{"num_hidden_layers": 10, "hidden_size": 576, "num_key_value_heads": 3, "head_dim": 64, "intermediate_size": 2304, "attn_scale": 0.125, "init": "uniform", "doc_mask": false}
MLP neurons of a small language model. Each row is named by its layer, matrix (gate and up: input weights) and neuron, and shows model dimensions 192-319. Each number is 128 + 32 x the weight over its row's rms, rounded and kept within 0 to 255. Numbers have three digits each. A neuron's up and down rows have the sign that makes its largest values positive.
A block is one neuron, or neurons of one layer that tend to fire together. After each block is what it responds to, as a language model described it from the Wikipedia text at the highest values.

L3.gate30:133108194126107164098141157132111139112098129074137148121139084126144180111143123114130146176126131160087104180083127089134075107178133149153141098144114126147088107134136131116136153163070129200122067119110136103092170113126131086169113077131069146074082176146088158111109145200150080076092187160148138097194138118129234188121145142137093124129174164076128143114078037106081111136148
L3.up30:082110126132129160140088116107176113183082110123126127077126154111133147090097125155124128119115148111098150168218134089100136187092104162129127166104128131142087130058148077143155139146143131071115061092124127163096126099092086117102111177130157046154124157085158065133101134082074120129127167140113101164094111150161162064139068120153153108136088144132094155113186129125172158080161
L3.gate455:165144174163088192097145190125141052113128158145139102113126159086157106106106109103138168083139160106131145145095090100192060066153129127156165084165132152136188175099083086128183131101135142140109113136153169132061127115139183131060158112131151133087123145094159115084166170139138145128101075119118180165126103140161135084156119077101080152098165080067087088097120111141195115196105
L3.up455:111129136098140071114157130132148048074166165131143089145100190091189113090116133099149172143081159096119100125105108162173145156104220095137128146178126144130094128090119083140123148139118120147092098098134131099077097148164113192141121092079195112132106159101141158162093139110145114147138180125125084117138175168062131101087048161161113170137119113118068127157060119097134106110129
L3.gate806:134135131150131167146141156123124162184059096117124079152133090191181105167158124124114127168120153151140144148117095124084112154191174164194166096088146128166128080086078132108076157118129100129150133177132108139127122124115141149073115134134163093165147193166162124141175107181091119173130086067089128126122126107125138112112136143117085103142173140055072115136151108153138133140142
L3.up806:129114154103076144169175119096138103150050090154107092154109155115157127121124103107092133171160132100089165145114057067136137140123179130151188103141108186201089055063105061156067162113171149112129090093115196114118089156112124163122118144195136109183137141155141093145115118110123068100130090068135094150112116157149146137128146074150075109190161124090067095090144074074187100069161
L3.gate812:087132108187124151145157201100125076153153163150167131110149149155127135136094187232131202124128099129085099098162141154138090160139122127176171106116145200125141083087170157092096169080152122147161084125134133159141138115125183116158099102126154191136130083150146167164100119179173167179105090117142115072110128095055134140169135067065137112127115088170097177091125169165113132161133
L3.up812:145126121172110153135117179119148069160119115158143135143151127154185150114075224116097182122184081177111152078066129134126125124110132185168176099102102185109064127102168172136168138135140112136100032162161099103189106134174150127226144135136091102107115161105157163102107149151116193105119093141208161117168166127142084112145108051114163120136178124140117138139143151153128137135102
L3.gate926:164157122044082130076120121137104134129087131096139104213106137167154080189116188132134086137087156080116142136150130090077186153115122082113096135145066124119104145115141147128084120138150127129121161111111199144135119107114084114118132082153090098078051155106096188126194162137161122137170159095089164124138127153147100121140155140103143121139111134172096078143153142134139086117077
L3.up926:117147129103204181124139094099190159131102151085084137104137120185127157131080129133099136096144086108114113147179134078113141151131075131108099160166057162154140110117095173112123111112111187141171121162118178167118129179184103176151081135099105170071139150133141093129100143185119077113161152075173186088110090146132121153149149148088113080107139144107142069112147162145090069125112
L3.gate1137:081094154133133104155074134187095102085117182156182141176125132162098166152138120175086171188131123088110147139196188115112099149101193146180145154160107152136180067137102125093172134098138106122078145157113127139121076085122149095159134162158170125112162131159180108128129062114146126113151180074169095083182124145119122167143114156186171094156103164162104108124069124188145139127089
L3.up1137:123118130075156124138091165103096104085125115076169062143149133187206142170115089166081129186089130093162114151102121088058185164125149088095143148115094109137126148039037094186132141113157085133114107136158176129186068109172174094117121152146138112074131084185199160118140145153088127089134160097120153141134106147190107120131120103078103137142096155124075090133141087137165109159089
L3.gate1199:105196175097177147164125140102129123168147085168136162113182081201089126087152150137108148158087112164133160133151153062089060101080120153084170087135140158109106087095160216099081155130101109124121091147103171105092092141134185113151102129118133144119134140170117145130129127169111118168092117153112176119118099151169076119129153156090154112061107170150165059155145130148092149185126
L3.up1199:117133150140089157131088177120136147104110098165134105195127117116091090119140172098065163169161154157116157136091095138122161117083156154088059157164076133126056094136156130076180123106056089107182055127096097099056137124136199088085189143105143107108101106111143177181167077157094090100141135135134115098119114072181172158136094159102109178135130136116123160108159154105108136138092
L3.gate1264:101125120102064114191147091079118098144085117141112103163137129121142104121097162067092110129134134109184201115127149055113132090141160164162111134082086198115123158129123173121121112136126083089114095146114142112149139091145194072146129068109173115101117146143143098130130115170132098104140081064111130186161143079166090066158099108124078122117102097110139105167188075145097103086179
L3.up1264:099115151142108212163078151147121176126140130126159162158104088120092130108088156173136179206107112102085161091117092180123187106136076125155143092126144115152136104121157110188182107110146117149111105104144143130214136101156198170108067184173116094150063141112117124116101143145157114127115130066098146100178099094098119145141149122145066151105137124122130168100140115068142107170192
Description: Sentence-opening comparative connectives

L6.gate963:154165107144153196097123088091166140122095147051102147068099159122167152188161152053103142162148094085120117128090105058102134175049060124104105125085076106139138154103071147146181131181099141128159166134151205086089116175127207107114091073134170117111067147136116035124149130145173105090108091148118121142076127121153099123103132141143109113141165184123108090106195115114076139146128
L6.up963:098167070134097170097166087101127092092111124123080150141105170140125094152105080047091091102150128134116125126114118130103150128045088107121135177077091120118122163146170151097114117151117107099155125115136162128110068141165163115137109114183141162130081098122162131076129091152141077109100150064111141161146076104175180185102102106173097125107147115071156128115143119159100129093089
Description: Modal verbs and infinitive to

L2.gate294:074118172142143124168146098102153069183102129077147093135143144140166090106111172099132097115114180077152119130141166167067082099144157187130090194118169166079095166095074170149105147130135160111086120122137105097083130105142186129136092110153165143096146147061184092141124148118095109119078111167191084110144144100145168154116174150105103105087125179112111133123153069126178143181131
L2.up294:144101178163065123169125149137126132153106158110166175128104132107089137141128207173091143107119116072122227138075133153133083056077078140109103143096127130116110133082089176148150145145118156113172082138146115111086149100130098139142071097147089165115160184095117127111101162079160208130075089125109149179107098102139120150112149112068149171112176194100124096178157098195199054078114
L2.gate346:112146230128141087174145092078078102191103138091136161150100091146187141130101157135061110111165133128087165126101174068074187103151113125157138150065161164127120148136113179105169173113121139106099072061166127100087123136186117143154077147165106079113120177130131095095112138063128155163105133088079155164147134197176140160130163099137125183149094068187085097160145189130136130178162
L2.up346:107108101115105057152140193128135134155127084139158132132130117108120165090126111168114104083096105121109153143095142163116109093197111150055150159165111145168123128130100121129186101075149152095147097143185186142139129144134129106107172176186097206154139111110060147125126108106121103194106141155120141116173123154124198185068189171080115119118100121149117129101166142098139097098112
L2.gate524:161159166169109162177121122095168142078102129070143127107176153139124182120120185138133193133121136167127149190104106117126129094092062163159145109115115178156086097072182166128184111128098148148112099118130112102155116136086156122143154073141156085104168095094110130160128130107159144134066126127156183171086143075148123177144118119183157120147143086128146127193082162154158138182148
L2.up524:157146111175148108142120167158117096144112104160146136079142164094167133138162206183069148161103131096123158165124100089076128145116201164083206099093131131129140125110133154099073189109105138146168124140101176108129144101161133125163113192083217146140102137122100075127118129049103118149092118108113085140162124165154144083078118150087037130170109178122102147123115101126118077127135
L2.gate875:090149135172124136160089106127183093174126147134201108055159155156172100154057110101160082142118122193107166151096109132072144123160123175119158140127090067106108135097113138127121095181132154168176155084131113120073131167155159151089117168208159126155143093155112150064121149142121124092054134093168181167142155135146130067097161126188132133125136143135188149120166114120161143164092
L2.up875:127140095096069035107148147096103089147105179152113088205136176125110094159134150158104158148166124078158152092108161117162184128100107137119156100095131182098163168141163137169155053085153102157157139147091161133113095083195115157230140102097131132113136115043137093187102152083125104131151109101124148119139164130107136125125074107124150143132096162109129111094081102105122144081098
L2.gate945:090113118090101121159178137126140140096165138103164081152153125159066161096119157121075051165107179117162172083116115116044131098141104139067143106116110091140150201098156138131137093148171073179171116048124144147154154173176154170088136111135105136209126158161145177135129142076102144149156113125150189094157168082123156087081124118142087158097173121145174101139171174156191099137135
L2.up945:117167149113158116188125166157132115076145120094126129132139151148080139111167132151112143139082152100167192086170084109117052094101156179111122089152124089144126154089166154112112106141168052072082153092116143128127091123196120119104181165151177107132115133101099108099108110147159130108160129092173082057180141098201151085062090170109042114159122138134136133063142166108106100145115
L2.gate955:165108154132138150236151124093170152110076128150147086114110102126088096109119122143161134169068169121159165092138177085152076133140140174098173127068103090139105143145107157096115160141098175153115090103112121083151138122175089196137140114120065151091042083128128132106086078066173130149111125136064104146113118083119191182124142083182129156101159096153076155099102137185145098123130
L2.up955:116159138132153079145169145088205108128176175072124116116105076175153126076103099133104127133084161156137139163175104148080126100119064115156167091130081097131082153138120155152151146121114116157156116105092108113107166094146113106081090132167071135113146138118107079104129153210106142122084149143143169083160161148118086162123152178114109209115136172096158132092159129156144162164175
L2.gate1985:111139136094107128132137122142132048156170155112109127114090092140191052105071105151143100033092160108101178176115086104162123179183093166103144145169119075139095159123125177097193128110124135127113133169130091123116157136175127115172113189165104132156167107129133060167115105144110135150145157196085141169105135122150195129190108189099128170106147141102094099154140133123095123100140
L2.up1985:082125166160123138105146132098123098157151115103181092127072132124149094105095110171163072123141104115100158158078126103156075154113153124152123135142129122105141176085087162138060116129114139142119127117138114097125158122175119129080125190101093154166193105049077128182097126186172081129144108144111145221167085107136148113103104096099074113103177167156142137145109091131148102091091
L2.gate2053:080148121113160177173154158105129137166081121107131138105102165088141127121126146125103092165099119127116129118076148148100129108129160135093110096149129131095165146064202081151081191149111111094168154102190103141167113122144087147146164139173167146076130060047097158142132113165172125109152161166097157081081138083229101107127109112146140108131118130081119138091107119201236125096150
L2.up2053:214100127109127143116131111107082112073138157114156189145120175124101122141154161097180103134137132138115151133081156091147124141173101179104061057137125145131090155132175151168154107172127101119174168175131097131156085160181116201104133138124080181153112104095123133145184079138052102109146137127072076167101126197178161162131122123159130159103160167153105181094185079172179125117119
Description: Paragraph-ending break

L2.gate347:120113063094160146168180092088171126110147092132088142165193098137158135161110181159106175146147081121058131052117107074128093111156116112207145107129147138163119112203103157140122155183083107134098122133077094089185132062196133174112137167140127092079081157139185193135132132116169173108130111145184135084125163051137113182169083075145176167139162111122079201154098112134155123127097
L2.up347:173107138063172093102166083108161122118180098125147173107176079151101141144085135151133136101135055070165133113066158082130109058110073120158121117134104179116086149121113137145128062121112143145102110186128138144172095095207097158164144103161123129132091167144161150173113180174178117105108118100178200138107141052177108154159138108058166167190132112082084076168080163142153145137100
L2.gate852:098139150131135138168174068085119171177077083114141155172131116081128124156088136125105119110109089191146077110110089087163093154162136168158126157134122159127077158142077166086169123152140145147134090170145107159154159131121111132157125132118138150127075166147187143145162200149120199143091090146192135083090145121138126120123161085104129204118179127092136147113161142118109095144159
L2.up852:139156113151114123087112153108154205095136106097197096154146156107147163143113120097128137114177102128058133128123169114099118138137099133140146133132128129039127148166088151085085114144149105130118152153149144168094140113117196083128085160052136047099147090110135124147126120111152103161104147127114133110164179144132134142150120119119161127156174167150152179087091200165118165167098
L2.gate1189:098119079182128092170101147177111094114092093126156125155102125168120130129086109168140098142185074139133111113127188098110096166133073137203105183110175118044148084128097182116169122126112151129124145137124093124100183176148109081128158107075163080079131161143137201155098088123169151161088107171122161097094081083185141115179170094067170115165120131138104165128154139104106130162132
L2.up1189:138130126194141119135078107120060109161137166166175156153125134134169101144110158131093108146160098108142100118072093156132142143102135147154119112105130156051090172168083169158171150162135159143119090156173057103104200185200101099166132193100093107095131125137086161169119118151133136128136092166109142075117116088195123179203141117091144152192119122156143087099176197078131079113186
L2.gate1234:146118155205137125184104111108176121143128144161161130152160137162138133133129185173100133123128070113131105069101134112110105127128114148177182159124127179129100127156115155112150093125158141090134124156110144089161157085173182093192126190102140173060129122109155152141107159205136115138081107116187179076102132089090140104150137109076152161128114097107067123154107162160163123172112
L2.up1234:167143105167090159141083159125169127125161144167158147083138110179168135170100220180132172116128121099088108086148122145164151134166123138155123175121137146081069127132114152143169104123130150111114079197096078147122125094164194113193103123124129159092136165119172186183107129184165159160133120130121183083112099064094121175221139117080164143096122089100081163132111134154141087104167
L2.gate1438:156131105121099122139061102164138165128083113150145155078187095139134136138130144141101156136125074085162127142154059151178183165115110161133173130146168144133137122110111126142160133130129169159110111125149118115137087112217112055130103183156148104160109167148181165154130140122178150123105112137134198085140121087152077109161147162083136213108144134075109085109183127146157111108137
L2.up1438:147084051108110127174116147113170081082127074191162070076147174187095152124074141135136115122145077103087108107172132132164117129091129156139156163170160190123079160115077145145110149131144168127140117198122136111157144143133179111122104114160189168133112111130130127173136129145152144112137098139119154089130157118089121133176092131102141141143127168085114154137198100101134106164132
L2.gate1746:127118134177096137159155176074132162178084083128122125106110080165133162152104177134060141129166050147190101120126175130106115130188085139220166147150109129116141134118072124129179139148152117093168105116123119152131088148143154120112150116103123134083094126136164185114125126181096165077128145142174143103149159130137139106157152089088159114147116124090134141084133176188158081172143
L2.up1746:146120143188100103120133141045134121171096094166094182126172131135162131104115184155108163154090118101110111128108099159070153141070129167172140149146125174120126123115104131121158137152159124168131070173144134121143127129172209080179115141075112066096154166155128100122166140101143076184098120132136129071149154146129146111183139100133116152158069115111087092138158159145122146120111
L2.gate1915:151138115188101171132096168134114142118150077088121132156159154172131141155088128095106154087154070132072078122143146168125124105138152135217145166146120120110105110122152159127123114111112130164083145184112168142073161089112160117147103135060130132067133087133147118130133090153103119169134041176150130077151100116074131106155174132093120092169151134086083157119132159105098093123167
L2.up1915:136117182155149190169101149144128133116133111138126140087184124163191144131090150116109092124099118078135117124081065088099123181123085183159104129164091114107135168111150152143177152145130139193113110128100125088140175143185119088161104134083100122102101103108163117135122135161164122146140137141104204079116186106116114071179137093155160134174176106135137059129170127100134113147130
L2.gate2124:132143148130114138096136137140070108115157180125191144161110129127121162164122144141151072085148182103148080135127167102163139103104153151177070170108074165157127121118173172089106118097138148107194140126073105161165096100098173152139108155127094138101140122146113132165090121096108136174114150129121120112095081129137137164160119108126122164114116133165134101115113142169143154116212
L2.up2124:121033093133140117122158151151125050181177155061151187101105101151160154121142150166070112156142127089079122092132078176124111149168073117131081113143168128113115157162115121084138123155118153071153128127110133135096074174109126084075109119067118135139076115149144103188171089156153130141116186129131165107125174115120117132168167118149164185095095114137184161176132180173136163193134
Description: Adverbs before what they modify

L3.gate14:127065108094172128156110144127160105176138092127101079174099076170201097116031100126127140180166136205064070162153102129140107170071120129084159109063160157111146109155134150185099178118081164123148145157131121105134166090146106160179023125146088104188155159153131155098096144156116111149116121105116152133082099158102124117113148120132197198094064134121149062152074137094079115164132
L3.up14:062175092111121131099171088127130156176169182168168151106172155084115084123155097138098163097114118108123161187142109123120110120191104095124130098138165138156124120092170109071084083174126104152132139093161113154140080186080127105113144099172150182066166121116111140098119116097121148114129136137155121100202129048144126167112131143112115118124165145179165116155051130101119184092098
L3.gate79:137139110180164166132167124126124121174141111169128176189107087081114058152156182095098163133130129078137146136134173090095086172140111164188090080118131136090173087093128110132184100157090090138123171157125118183147145096180176172109091099103094115128175163160114106123151111144104112084143149119144105109109093141111113126131097157128156144117095121165142164114097173109111162116167
L3.up79:076111140144176128155139121084111129188187152112156069139095201100132084103155139069130097133080087160119136176106154099152146081107073081165179128095125139172092091116097158067137179130077110176117117139146169124170105119200118147177109122175123133081173149077138046094122148135126166120120121112179116182153143167098070089117110151125102161121068075167092163111101139144112088095120
L3.gate90:183156158064091158116073110097162134130169136081128142089151164122127125128109099106110163165116140156123135172112145155145173130158175080140177163130163105133147134124154077106105118172118120111219177148103133216172112136097089115136087147186124102163159159169126193076114143158148113139081103111105132129100100120116096119206151166099132106125086168106095108139122106180132157068164
L3.up90:091151053158127077147171197169168163168161115158171120168092158163078078113127174183178115097136090113126177152082161091166190091162145120143096136070094148076140099149147089142111150086148148065125142140115134110115130104132124215126112113143113163154173091077149090144125137139067174132153113176116077111103133170125161122118141096145120115147097145140126165094077203111153085108079
L3.gate682:147117156089160200119103132180175037160134099120125071100100120146185102148173160077122145138098102130078185114136087071159120100141174144159165092108130097132083102148134157105086214123142142108188062149115162088113151155138151176175119142082135161129158136092104100107148172106078082145138107089129160183121134068146099092151162115130148152120123140117122151066165118189127138159156
L3.up682:102147175097116160150121157099162116107119131139137088118113165144178073160167133087114105112134151132118165195160137163177143158188184136120147063114119141121103114135116144159171149125093168077109098096126080131104166136137101129125125164087176187102134109100064115142169106088053144144131097088093102164143138124108133123096111120160085104124088149195138123150151162108089168154125
L3.gate836:148144104150099056127129157107116166158131144106187123054134122163141087172098081126167099114160015134166175140129075122141138129112100113150171083089116180081125194098086152191164103153136119119153169141160098127154104135103125085064116157156143086124135153139152116094112181100150101096147148149128194088099132150140085082186104109145078134156085130134150137129148167162181189167129
L3.up836:155115085069152065078156131166169172187116157143097162141119159179143123133069123122118062054195059171146147120181077163128195105117100091145126114140193094155137127114142107080080096129114139133142170130197107089115152065082139123109141124149143101126115150148187144131166177138099127160130139140160120114133114120130085086128122113131117074138164138120133171138098166201136160186127
L3.gate1243:110143171115144102107090177148152135140160168070161181105132097088116108116111134145140171149125168191140157089162160097146134120110131099173140151122152101116078131109202142146153148109141181139159176174166208166149072118132119168144127131152052138159119174094158185081146127154134135153128153154126154083098142113132153096177132093142187147145167090134110107162102136140077100167149
L3.up1243:106120117165102140111104138136149167151156109124184135091153131167193071114132174113173125110165073109184182181145131121126126115156119167124149104114130191075146146148161088113120115117150169103169123174124063089109147166155150099149099092127131100151074126169199132128149186151169124167115182174115153129142084116146098074155116110144107136170085149123127135147076115136221127136166
L3.gate1418:126144121158138139159113083150143084171093042118141069101102142127149120094155133107071105124074103134104100159109158112168097094054153089151114139101098122130134132153095117164120092124131168126125146162159120110088129104112111143185116106108093082122151109128123058156125142113156083062124139155102104145067092178125083095121143109143133107138086170146131140150100170164125055139148
L3.up1418:145190108210181146137115117121157138115081122155086065095116151147149171108202089139112085136175133160132153181093113079140104169086201109160140105077081096118107156129161151146139111139152173142140144089135084144167068119099124169128134078117073098119193169137144148151125084131152122156079166169119184137138128092185102148132086173118116145145099102116092168093207089112126100182117
L3.gate1915:151104161145122101108109091164152110188118135138155144110184107125152137113083155111093110088067131162117102098099150143164052081081106162138145121078096086079087073113131135153103105122096103189157088095160144094163081126161147098134089128095090065121186167160111108108128104104154139108051137079139138114120186123128147204118150083112167185095150134109196095156118178147146163102134
L3.up1915:161102123108124089080166135145160111078102136153101133099153122143167070121101130092106078183155141090080120122079204078186070078107130109160122099104077109111122121135143159141136172131188110101129099109148114086122128100097132087205119166164089090146183096114090105147119104101075124125106133132115114154127151155130139153148109085178127112150111162160190140147155147126132096135148
Description: Structured-entry boundary tokens